config.yaml
num_key_value_heads: 10
norm_eps: 1e-05
positions: "rope"
attn_scale: 0.125
parallel_block: false
init: "normal"
init_std_o: 0.0
init_std_up: 0.0143
init_std_down: 0.0
optimizer: "muon_variant"
beta1: 0.93
max_grad_norm: 2.0
warmup_steps: 200
decay_shape: "linear"
final_lr_fraction: 0.05
MLP neurons of a small language model. Each row is named by its layer, matrix (gate and up: input weights) and neuron, and shows model dimensions 426-617. Each number is 500 + 40 x the weight over its row's rms, rounded and kept within 0 to 999. Numbers have three digits each. A neuron's up and down rows have the sign that makes its largest values positive.
A block is one neuron, or neurons of one layer that tend to fire together. Before each block is what it responds to, as a language model described it from the Wikipedia text at the highest values.

Mid-word subword fragments. Fires on word-internal pieces after a short opening fragment, like e-mer-itus, st-rate-gies, Gen-er-ation, and weakly on table cells and pipes.
L5.gate130:482523586513466471560542532519561451516469528539492482520509550556519518423537497473463530453420478410509453525502489563516476527500498557493421515493476455502486574583485558537506509509500497449505492557461522487567543530451490487493503488501453383489487502488537453584559427503464541456502572475519556416564446514517477523519440513546494560551493520497502493533527492501575475543505481575429498574423468522555514517452505518507481426538482543460489480479530509598492522495498508541587542475495450492506539531547554483424574435505474437525438474556509507506569499483437458510
L5.up130:459521467503442518516508496526525473494465509460519507528524486510528498495476505498444499511487479467561516583529501476499538523472533520500485497476502425545503520501521549371550442473586530510486447525467473497429556511534505485507482512495443442519594491482526431445591485419478510510467570448480503441518533538549514502571466533527446536516511498527421487530472473513588419563555444511434448480498451597574530575526545501525503408519466526577455542447524500518530561432500536634569484472419472476460471485498520455444517480416501450495521578575454429562437521465477482495

Before a named title. Commas, colons, was and are right before a named work or item is given, as in "second extended play, Noir" or "hits are", plus final word pieces of titles in filmography tables.
L5.gate723:552475508428508572547469528456494440519511489509494475485474483474531455551567554460464570513504562489398464556477536418539463524432507430435562495490431425574492425479525547536516462470528461542491457490490523489458505411503494502521488513575474511563508517528434548500521479457489490551556528530545533500471577505481509428424510482548472468639477474547479518520521497508518485500552471505518558527476524482502544573564532501568514453503573514488480536449401451554513454472523540476477535497479543562544430427452544538521485508547444496502552447489476467526482509471511504525
L5.up723:499565453497551528480487509526522560480506573483470468505414481498483465503443519500481466495453456517515563508396457474474468556506478515547434517519558468515500533506478549520510446555529498540506557479527445511486481478476444532475420524482478499504431448491555474447575520469530577563513499528461461516408592445512610521425518494439481509533474537534468486532505500511504432500476414455479452514525500481484503519524507434451460551484549530483502449510486461519435483465560556477500565535488495437372521522543459578474431529491457493550522525548477474466543528483460459510

Mid-word fragments like "er". Short word-internal pieces, often "er"/"fer", right after a word's first piece, as in inter-fer-e, re-j-ect, re-ar, Albuqu-er-que.
L3.gate209:485519497496532497475534552479551545520459484543573542523502499549492477504491462524478499537539537511471508494496462453550496469421494453471511495515535533461391561496511487456574481521445538454522523440451520522553515485483438395552527478543445509470534434583480414463488455554537558540440561534558501494465455550476559526434505481503486497520545466508434516437537458541537416508466463459563451567439537432492573486477477522460431470503450517559472429537524456564470563441467515490574512531462540491458512536493413442548533481468480468496471455430488511526492466505455492496
L3.up209:568562591426539472484505554446533609452442488479481506475485463478514512530478488523531464506528476440551484479499545480572490504561510597561482494507488506432475486483483534464477584493537534485561524471473440454539499537473510439475527518574537573485559532506491453570471550565516532464514476545581536609505531520508552538531460515486491498469558513451437554591491532526477533547494491547517479527456522492509470505519455503507594503504469453499552471474539464499459473507426486559463446540476475511564465513533495445522478470484408537502477452562484491497483500480480517457
L3.gate289:550527440562462433533500474449498565517491548449580572430468455473520486408505471549563555393531479440506461495474505550542516570468437521445526493505477532460515471521499493468514480469519449542571510527445526488540456534433431426557464550479495430568482480532473482507510487510458454543552484480474515470570497511477430443469459460448551530488467567545501477466482459515508498480573404513505528490505438478491452509483560492441520525516462449516547476489503562462500521489539499493437510462540514502494531508510544470518517499517489549444478509457532553468451488482450537510
L3.up289:524440516556475460418528504437563461519513514523523590490484479476471487451413493543573509521491504465504462470493478539444436494537463493461509448436455521497469522488524516529470514496469453539467525555529498545513520563494513523482455515524417506500456447458506491495527481454466467422522459506466486516505474558518439465432421459425471488493448572491467561508506478444538495588505482559479488422553475546559473462482526467461471502541563495516518452477473531475549480436524491472466428435491460516494504467459495501495461475570507486477439491483492461465517502512519548552
L3.gate395:471487535454458474587509482544507456538458525498388488469545541493431511494524492527511465487531514431446468413436498479467563407499508562443503466452437533536476559473485494520460501534532492538498504525417482500540483512450464473531519561558429494477507489502525448462486548466481524541508478509474478471545566521473544455447539466462581451519595452509563524501450533531496459491536505477570555445512430503494431526448515463457459458500430486533463462494485469545454549472443557509433488585500449495493488474446462478547527470523564491500530453544532520558499470468493526531
L3.up395:451494473511459540461515505502512476575511540517448507542520503493420481582521477512499475519535481492568519476515511576501489510546513504550579486473488513547509469570500432498472491499458538566464554542500469504494522515427480483425473511493472542534518529519537417475477506439490461550483548519497546463487506507534524449484502481439484528442467567481520605442436493495470515474514418461554477470539515503499447495508491487497474517567444538504464505552494502524525520451564554446523494502462550517513494489462546419476460500499516464446524454475555468500527582538513486591
L3.gate744:444499588487519432585419544432575473460538486540502548532580527484529434548408512481462459527523471494515536498528498524502488539563506490438480494525508461536476559468458561463516451503536487472520601446471560445494476502530459430455570518516468536520552477481562496472515537490556495486508493550512443491539514485507492476528501501448466506463545536461542510558539505536503491404581483465511460530497516562553514466496396461488415501535499539488505592458483478504509538497533500479524492546494519561504605503460503529545538439480472430505543454491501479493528417531530506530
L3.up744:519493534446497523573562488454475469476550510502437502490504546460452474473511506563500473424564487487494525517418605589499497517492448452501469476482487617441565528468488538500439474547461484546537554493510487447516475545480515456509543522532476535485483535504496492505444533512551508447481525499492525481476469480488556504560443547474423491503478434532473506500545501461523467465482483516454494490516607506515515528492522461475492518541487518488513554511458477518505479520482523498512489505461557527467432511518448500500531469533545429421504461496488489429482448525489484487
L3.gate954:512487481554555517515497626450560584458505488509545512517443551457448516520488477534487551601544576461526498483479583435535537475510438524473466501503499552520539469442435463443548535483548506510454559585483494517504498473501523519523448529540551480522519520475488545500451487476467520516537530505505469415549576530487542510514518555458514545517583481518479486491467496483489482459469477541555441507610482488498496513528494502414435428517485453469467512543571500447488496554557457486495511480525487491459529495440503508541503503458523492511483473611591515551528531478400520476
L3.up954:494481439612477504493516480527594481499491444475535535549541506530494540552479435547487540579472538482539487485560516427540461519524523539454502554437505533529537511459520532477458460466535453457443496569461518603507544406526499459471505421494526503539480506448531502504504486508526446498495521532528475565468537546537465563446485589588493564452493545516429457409446565482396465563484462535555483470533490553485477518476552485548483462564458466503481513517611473500437455458469480469500423422498473514468499477484487480532477486437497467425558473594546468453470494491465481446
L3.gate1305:469540561575461477476582484501453527456479519506455486510570467486526527520522482449523460558573611447453570464518507513450520476521571487444500531513593507528492498442466484513471545559483476499483522532453479537470536551476563524469487518563529505478509446487501476522535485552466477525510444470531580505477518547514493569449551567561470492534554515495409507491435465458496487526589496533545476514608575509441496496498510478520409533522497457416458482498535531488523441513496511532478449523455470560491519493504534462515595514548499528497535433528547494488463478551479505522
L3.up1305:455450460547527410478615509514482517430471490482480519481532491504491581468523497480484493528511491512402443530465531538553468459465473482520495458529500477518537546478510460493463482590575524500493509522521476550537403519480500526462471532506495510505468439473499546470539449484569512508531547491517522499546510524578497552475413462560507459511506436530482466411444480477563517501595508499544499446541481493509453454566407427538448447470420493509435516523523509497491568564441561528466483458436442476484463484508469414426524495505488502496492511526520434496443437556520574542
L3.gate1520:413455529507470542518477535487559468490541484474504490547493533508519552519565447534443559470518502421503518497525534505480513522519494522505521534541608571501455466512538557540495502490485525502518443448444495523566542506565485493561504548462481504480488451459546500498519542553528484455529485464478513435539502540490610489545584576492554449533469482453493489510582435485535447449494424527536517521502546475492504542531458504460457536476464513556523461511589511508521479468488465440494508547435493523526514493572490509471473481502453450437417505561457603486474494503494426527
L3.up1520:494485539478491505507563464574559473454480457428512479564444527526503567483506481498476517484533464423465487553452502450510463468569468505439514439597476507515426476501518535498518474437571563482534500472534522512514519477555483581558449543497459509454514481368497495534489494502517508525536456525539565559512526513448572420491438543566443492542535450538445435471538428547537462526500465571524410508483567481482548485459450506489412530520502601564532468562461506498493508485570472480445512515468459539526524478478479451525421484497485502479485547553493533456584445377446531479
L3.gate1664:466453575490496489505573575457493442504491446557502503486543532469514426512566471419566495578423505517418513448488489507426493458502522427402417469550580501517542541503447425519464460511554522494449483527458476449418457528515475499595498482479501515476478498557483465557496445530447496501502490502557553561530489465517482498474430494517448477544547472491511534526497513555509445453508494582517484463408453525508569587433425522485474470469555449543471494425457410528485521605559547567520473498455468557443511528507505478504499451506524451488479435554509531471472488476486442445
L3.up1664:499468595450524453559537495463532490535579499474478508475584529471510522519572514518504517519462440535471541527504481497461473443505448476468490397505586528520503496547480481481471524508620558536498495487420433517464452443511579493531473485491532583493495483543564497524565454536516450523506555541538559508493523497459534467509387498528466490546532495480447529486526499545542419477447450482528547485491396545523563498525501468521488406471483488546464459493441495529489561597557540523576523494434478579454522474482512446439516459486522445521470432508505505447506486533502475407

Mid-word fragments, esp. "mer"/"er". Word-piece tokens inside split words, most strongly "mer" or "er" after E/Em, as in e-mer-ging, e-mer-itus, Em-er-son, innum-er-able.
L4.gate185:510573455481511467436477535541551477509515370492446514572471491467470425548508535558416545538526473433519517589553477495501528497570520528501432454523485410535454573454473524466558487514541557426474541500517483472479544482500448485459484473578586542490555434517497489425448552570499406493568496498502494449491535459535493469538574478484522542514504443528468493542460448531447480520518444530474486477472557472534514495465527442490464493561496452533531495510501598486511552503494495432446496435515486473571487486512470456466510545569453519475524425482431488552418532538490534505
L4.up185:470455500494616460551469496561445476497559472544470550511479521506529462471467430520457522504523502513557476567554527402452526502570525460427497448522528405576551543425526496531536480498445488555520503526503495467433618467485503466482517463507501546550516472515552555541445477545504457484521515532529514509542484497520484414476527441459523464497539430468467528450506479472481522548542412550440425478500472462483475487443498523571532507518507496507514522514505506493528585551540514517468511470508461502498516455476469480489513505443495441534600485560474483505458503571499520512
L4.gate521:490516574483534462561451483540540471508498599507454447526508565502461495463470534544515484448532506502539502446454461434512534479544544536520529421505434565502516536564456425455518489566600536495472450552533489577451454473495543477486482477561497496493503552510488560475479583487516478531526525469438465519542485456568538546501481502525501527573430522441402484589430580539452539485486443532517443448570525537486419526493439496521508550537463472557490469467511504529482534515508480546560492495445500489458517519470477470503469495559468526486472465538503516430481560449479459439
L4.up521:494464548455470474506513565507491466450509544463490493542482591543512524447436533520531595417444540522517450538558455445511542522414409512527533526495487564505562493456479492504518534521508474529549462465489526507509558491441518554504512401497433520437543520511470550507462555515449503537491524421492474485538542572545532526516508507565492488556534531548469488548519513482453489525518538549490469478508490457461509549517532481490491483426433528538528500495547470481437516467535535524531474490528519581463478487508478513518441480368470476508486547473532502459541535551500516486
L4.gate588:477472493469472518463458597434467493519541553563530450531545507518514484471497521541572462498462509513484503500468451566546500480488517526503466459483473484497447458455517503496455469519455478555457472547494512525497529499568514497470495555499509458481515476540540503493482509414467517549448518464554480455466506478552508477577545497591502480468473523532497453516600549495564555520469531464489510543473473527561556551509440531523490482497478448536473434482535508502448504551517470418518520501436575546485455413499500465504506500491488530465580529451519442445492518525520543512
L4.up588:477430506498496516448533496408474492469494518497440509493508505480502496531512420584510485512450522527433489507482560533550465582474473464517463516480499489461474515485527458452470492462488438526397561463471546463472579537476504478470565549545560515473459531520514441455479505503494521524552487497496440507482457507486447501586556580476467547483469570568473447490563562457563488505433501464474471445553479472483517478437466513510540475482572456614494491482440498503475508537479513494541512590445601510528509480505522445450509516509436505462557434508469558447542502412531484569
L4.gate785:484457516461467427510475467525404505467516456535504611511498588538563542442522491494480566500520486501477471448497558450455488479570535492470449480426491507522602522434493515503410431491492501468517495526489451514534521477426479504547573557541487543455464492504505556525468480546437525442466479516591524514560524546467505561512507477533452531561485449517483505523521543494588477507515500466504471547527537445512522547525553551567514486486514533445548513491551504537561486494516546505527495424447511472552461535499492482513477467444453502577512525535503473458493443446513499425
L4.up785:500496482516487389478436450453450518440570519457469452473492521462478538454417491529567580511507554550532493513542546505471492491528522447484455535433444396479542481487482489511438458548494492499518552493530549437591444491469506528489476454508542527440464439510473492517440461477521520446531469576458505502554520496512465519556492562500407526475540488545462551496528488538407510522567482485445502552551501527487545417524480480528487444483531395506493518454469536506506536501586507555452549439492398536512421558462479514527480449480388494499534394566527517514469512509519543509
L4.gate874:553458501508502501514479494443464469485474451406467486493509539479461467539517491426505486498505478475400496507486513536501520486453461485438521505581500529469521462448519456478421546417462505518471559544541500472503544534440514482531487543478498566430454449502534495469462488524500512503465455456497485501471552489450522491490496465489559523503478496538505527493493476458516498446520486462548464551541544435454573536485576595530528495468454551485474551546524529512488482506567440492486488543517542523530515556492515537496500492472446527538510459538402464599466479463432457498
L4.up874:533499567472492479501448438464527452528419499477463432500469399477489507538483459511518516531505456482454537523504529571492487477529467477479529515462451504472548456431546474501455535610498521494503506554469497519479503505490478515536497511476448518550496499440491449455515568496424500506512421534575560540583480482454508420558464522524485513508538527515531523429485548503479552463515606468539503592573538518544482540440511489516551391498555471516518536505578517496548502489572551539430554418515490531481500503508508534501474569441577469506490506542477521406490480448431494510
L4.gate995:528466538429529460514465491430437523547514563508505597427514529554501546454553569541514489524534486488552549547534520510531458487520524578529464511499540477486497476473480476475522499512455499507497535446461464526442535560554442515515526530567565467524463506504539470489546522411486442426505538529454494490515560528566530517553504491554538502516507526524477463524567523449563558519501516524441545476598475480491500559495461470481513451531516569481515468483521480493473469530497507421520497490443484448440497625562430485477475503574493495551536508574516519539483472445476475537
L4.up995:454400432477499444502551541514435522517543481468516518515467487476511579523501500535493561510498613477513559501484524509479505466474505504564508538532480485475440488562525478459515589519585515497536464566523423529501504508462527469530585550520508425473443432581514535491507530536456541538497513523498481436431551516516424495488478425477513563452474464558471467496562501550509493492442426520495457523520523491499525501562545540512589466533501513540503503496489470505457432470483451465542448488542510463550457501480548458531431506496494515487489495539501460521548532432423565502
L4.gate1516:419374486457488521562537441452461537493431439521499475551450492547506490401451554563434534497462533484490519529424440562514476453429558552481478500478494527572499499491534493506466493534551666514460463483581521504491519438514467457484548512444470572540424403409479482505487415543543533488455501512471435489561514472498486517516448464495530530554452471550528549528494533527522517585575539481435552534455442519508425551484488452557476511484480486504429459448483507504572520530600513502510541447486515563527517495484541477522445468434440517532543487489465535461565518455425512565
L4.up1516:500469455505453500455482458477519533459472467514540475538527528522506525445518533536484514521526491513482510479512473590500452451560542482446484537475519480557474486538549460433419495554463526558504465494546476433497589461527570436521544502486492510493440427510529469443403502501479533475510541469497518506533467440518524528490500486431484540433404504488525456555479531564524453412611465512507538517545513588445494447551473466505481545541471521525526570454510540569524551453487457572578489429523543484513510464478491558433551447537415466556538480533480481407522403591514481479
L4.gate1575:469486442532475488458519526485559486510500527475518482483473450503452516516503463558508529537543514433478556448454555534517526462481467570549506522499497484526474532455455446486483534538503477516512546442506508503461552484466427480470582560495548474471449523534541507515504523455526461509471569537487475455552537524511572453491541443533423475444506531497508469509450415497547477512451466431551436482536478457438490477518504442488465510536512462523438472510450490476410497508581537487534479544416489399505427477524486509492474480541422488522558512548479485539492468554500457506
L4.up1575:475421478532469538472477482400484521492469543524460501449495562489516555552481522581529460549568487514541520473516522543490479550464463509539553456504451445487459499538527549509470517533549544468520459497430496503439515484513519527501493507572441508542461544448496589496495572505541519461526542448494440525455438478502481446476495507503457532535500474572501438519563481537523586558512494522511504534504433471466626519497482429524489445551502495505521547490462555451467472453551483463475524496551491541520481478474500540555461502503474467455520510524508520537456537446501527459

List-introducing punctuation. Colons, commas, dashes or words like such and called right after a noun phrase, just before named items follow, as in "two sons," or "four credentials:".
L3.gate41:490447405444553475532562523462462454462491552467467468455517508569548528432462509516530535530565489463516543492509538414512520450474497526492457501522534496547483521489484528494521526535461416546535547493487418483502525415453456552456488516509561474494482611589413535498458560512538515435480482404554575487489493507487450522473498491544461467442501454490461442542481579592423562458503492492502508565485490485478494513577487462516473445494545517470493529499532481565587420534415440465515518469523527503563517492494451527445447513508523502464519501495497480468505520470553522439
L3.up41:462471480503497483528539560469566492579457461492443479438555571522521485515458559578450490490490426565503509516530485472509534474476544473501506529480476442497484491547465472465590513488500571485491588474465426516501488534495516462522486495497578422490544577525408511503548469486478495571468537401540529536486545465440450510539544506498500529493532504508486543504488524570529517470519493506526539466555497494499522484523488419515447496496496524530541506501544492489426495510483490495515522470550530470588520508501472515582528454469447464445498565520471508523538468485548518532
L3.gate456:518538446511481537477466425462494462525488555545460481582569520475497521501430509433474535569543460485426462561449532457521507524463478440483512460548521461509495510508456506478502469581529465470488516455491443539515436471480492453490505443478507512473522552496530545504538525522535524505528475520504487485542486511516468479498386479570459476481484543478518505510477532503466462546439537525543491530453516475476405454561507462565510460532589519517514563498501524525503478423516444491419495487535442576522525468583502429429475498475425536492539556479547521495544456540479528525
L3.up456:405568473501524555511483532467458450574517560567486524474545514536507524497453516475504445504523542466541515499457528490552459542477454509552492488456509426475533433450492515468517498477490512502588498471464469488518493438405573421450525423478381501562493492488503449474478535524533477472457495535496583498617510545486529453477386507500500453412455511520513536486545494556488539441444545467447493552461501488497471432522444437446448523525525458501563483543505545475498461432541497483537522478454432500487572520547505454430431509492519528472552490493548564492479533469531474565
L3.gate589:474493523541506485523527547484519462538529538535448451453457436417564446467487549488500444477523483408506438529544547500488522466545566512589523468467497442542488529524484480454535530465538423488521483521406472516510500490445453492458482553543518464533492468536531444566498552503478529496508477448438528455483536518496482534505483445466444522521455505440445483506482525509541528508602541470582442492478513525525510545522577500527487477560561454512472555557487456519488510515534538536480545509515472507484443470452570540520531532398568495516578455490489517524532549544470582553
L3.up589:512464538443517477422479426501461503526476565434522512502554477510505481516493496490460521483428515497462479491485507544530500424553477463541482480428586557401473549534469483495524491553475475495516539569385476461535512534481530563522461444506496511466544465436553440511491441574503480454531469469490505575551483455501482535477520458509490514436470460465602477459533462467540430544549519511506535545567584449502494479494440489500510523573537487530511561508466548543562565498454561526497549494548434434475490429548465480464484498502469488484547507505449478569498515448520483489
L3.gate609:520410563491547414473502578472539495548564476494503552424507472535503531533515517546519482576526494552580491523503491481482475503483520485443529567498458527473562523449480507525472551484504553512470506531464456466524489486460447481557429424459535509490466546408474520466430486468470515531418467460487585564530529564513514519481410393503525523452510500479492492530476440479499464490530512449494460537498500561520486504435443432563541473535540501443508532500485449477462409482488494480521516476549438517431494539509552542457526464488526523487517558521547471440532490483500528548
L3.up609:531483525489506416536430532463501418555552541493542482510594499484495606542491488463420560535504496519510512490493495479566520461443465521475501496516446483527496472500519473484457550441464507506505496496406448444470468494495464543540469445544513553474513508503417447501478520551469483536487506509518533498479495491455433564487474455533481510505482487569513449476569517389472532497527507557536453493513432577418429520522504488562491490519560410462468513493516456521410471472463413530554514474480516513562502504520444551449472597467510571459478562580493487470485484586461421444
L3.gate1149:486429509498440464530500510489556555518494525498558568523507523465517407544446510466488592428497517493385493548501519537445463450564533468505586523477465467489559476485541442417428506495445529453560495497512545558425513527426515497526553491490453458472444492521537539549496498491514478466506437418543467483481508546519542551443422523547448498458475448465544524535499456482575471485505477543528511523517449471500497498490477525418531392464525524589546522471478436463459495397501566504476497542493513547451483518540472475490455512458491483493495569535509475496550442503499539508
L3.up1149:494458526519466460468475519523471521509466500447532470479485524494496514560486492493448456461516543513495524560478563497580413504481458482503402523511449492485541516478436470511439474537469540474492475543521525482474488480490489487445523472415543495418550452533538536473478522528443478536468601509555430555561435533552559571444500431506440499449480482463545507562524488484548496433495491472440452496552473425522509511537533516485533543471520470470458513535526441526484502518477431512532482578466465513497538469523532484520468488562515512535483521565527509491563575511513489539
L3.gate1326:517493636540567546471423484591504484454505514471452505488525511480439505441480492498502584424518565505504573482479490521568513449531505497455440514516466420523506469535442571478486523512501528485509520425519524540475453453488457483468495504576483435540554499443475518517490487451442516415483523518545478504566478566455425465517521518449450506480535565517466469401422494364495515541588511485554521578492458501456482506522527430483404458531527567519586547517505533543476489474508434460503514557488480477501468502474511503488533519535479532467582508513465518513463532492482543503
L3.up1326:452516524514528504538520501518506522483512541529418539539509525508412475486451501556537503479477518536504462434494531440514508448541503493460514471431449473547503462469471461532504529506477530485459453451480521457579519469481557571524487516541471488520441471482563586560522490504469463453469477470443510465575548504468467445486451518508532523541526483515478457447443522424479472484558448448464505488498485541528528480462481487459474430543555527575528473518499512503498524426551503490492540472479505450500518515601526453553429509501478495504590510575469488490529502489500513506
L3.gate1401:550489437522517643516478502428512497486455524519475560566565500479532487469543537473482498530527550452498477521486464519541538500495516460494455442607515505513491482486519561450457414579462559519514497508482478499505517472465514468488521475456487554475492472437469494490483575519546479521487491515524475475541497562518483541543498530469524416418402488545512500474436533498457509422429525425573488486495540483487419468531522449522505472539516440525555491563448579523456566422506438474427476473491405452543557459521473487467499461495447554600488501482487568475534457479521446527
L3.up1401:452559497479501510508462519469454518497475483491465477502448555454519482564542502452539427408496540523499447475481538479519465401442555570426518496573591553501474507520524541483497514521511602455508503418524483510476523452477508502513513498547517486521504494479499506487441536446590501511527435487443514479493563457524468496472523553504537401461441534484568521491541550455507613492489555426530534468542503465471486490496485450507463512492515584485465566514462520527468453469505532525457386547434449524530558470532468480486489465530525482543517525484534536538569484474515468473
L3.gate1709:529479446518541561476527612490472482548443530492473480515563505511518446486459544447512489570497509509393436559523501546530472473520538503476524476622506449506496499480480503524479458545516497548512483412515504492474470471488499519501519497489504474525521549470529521616520480497525522484522490551510462538526540496529473446496486544421525481395468468459472506519473540508510490507433513468490523494468559492475525419623507409490514443463641520519522520503527486485505470415473488474506500539537497554477495473465410436421482531513455481573470500496509528481521498478562490541
L3.up1709:498500503510581451546523547478475461524473550527448493467516502473484576505493480490480425501495481465511450529558491486538444447513426503490506468545515459509511516467481471523469478539486491547524512436520500510496510501451517515496620442486443497446552466478452505479441505483513537482498422506559536501553514503554526485490453572603535402472513495494514535497509559546471565498442523466509557456452494475480508580524531371487522480543559535500547473450448543463481513495534531510432519518480512506489519494530433483553432517455472474602475551506488503482503482485588458506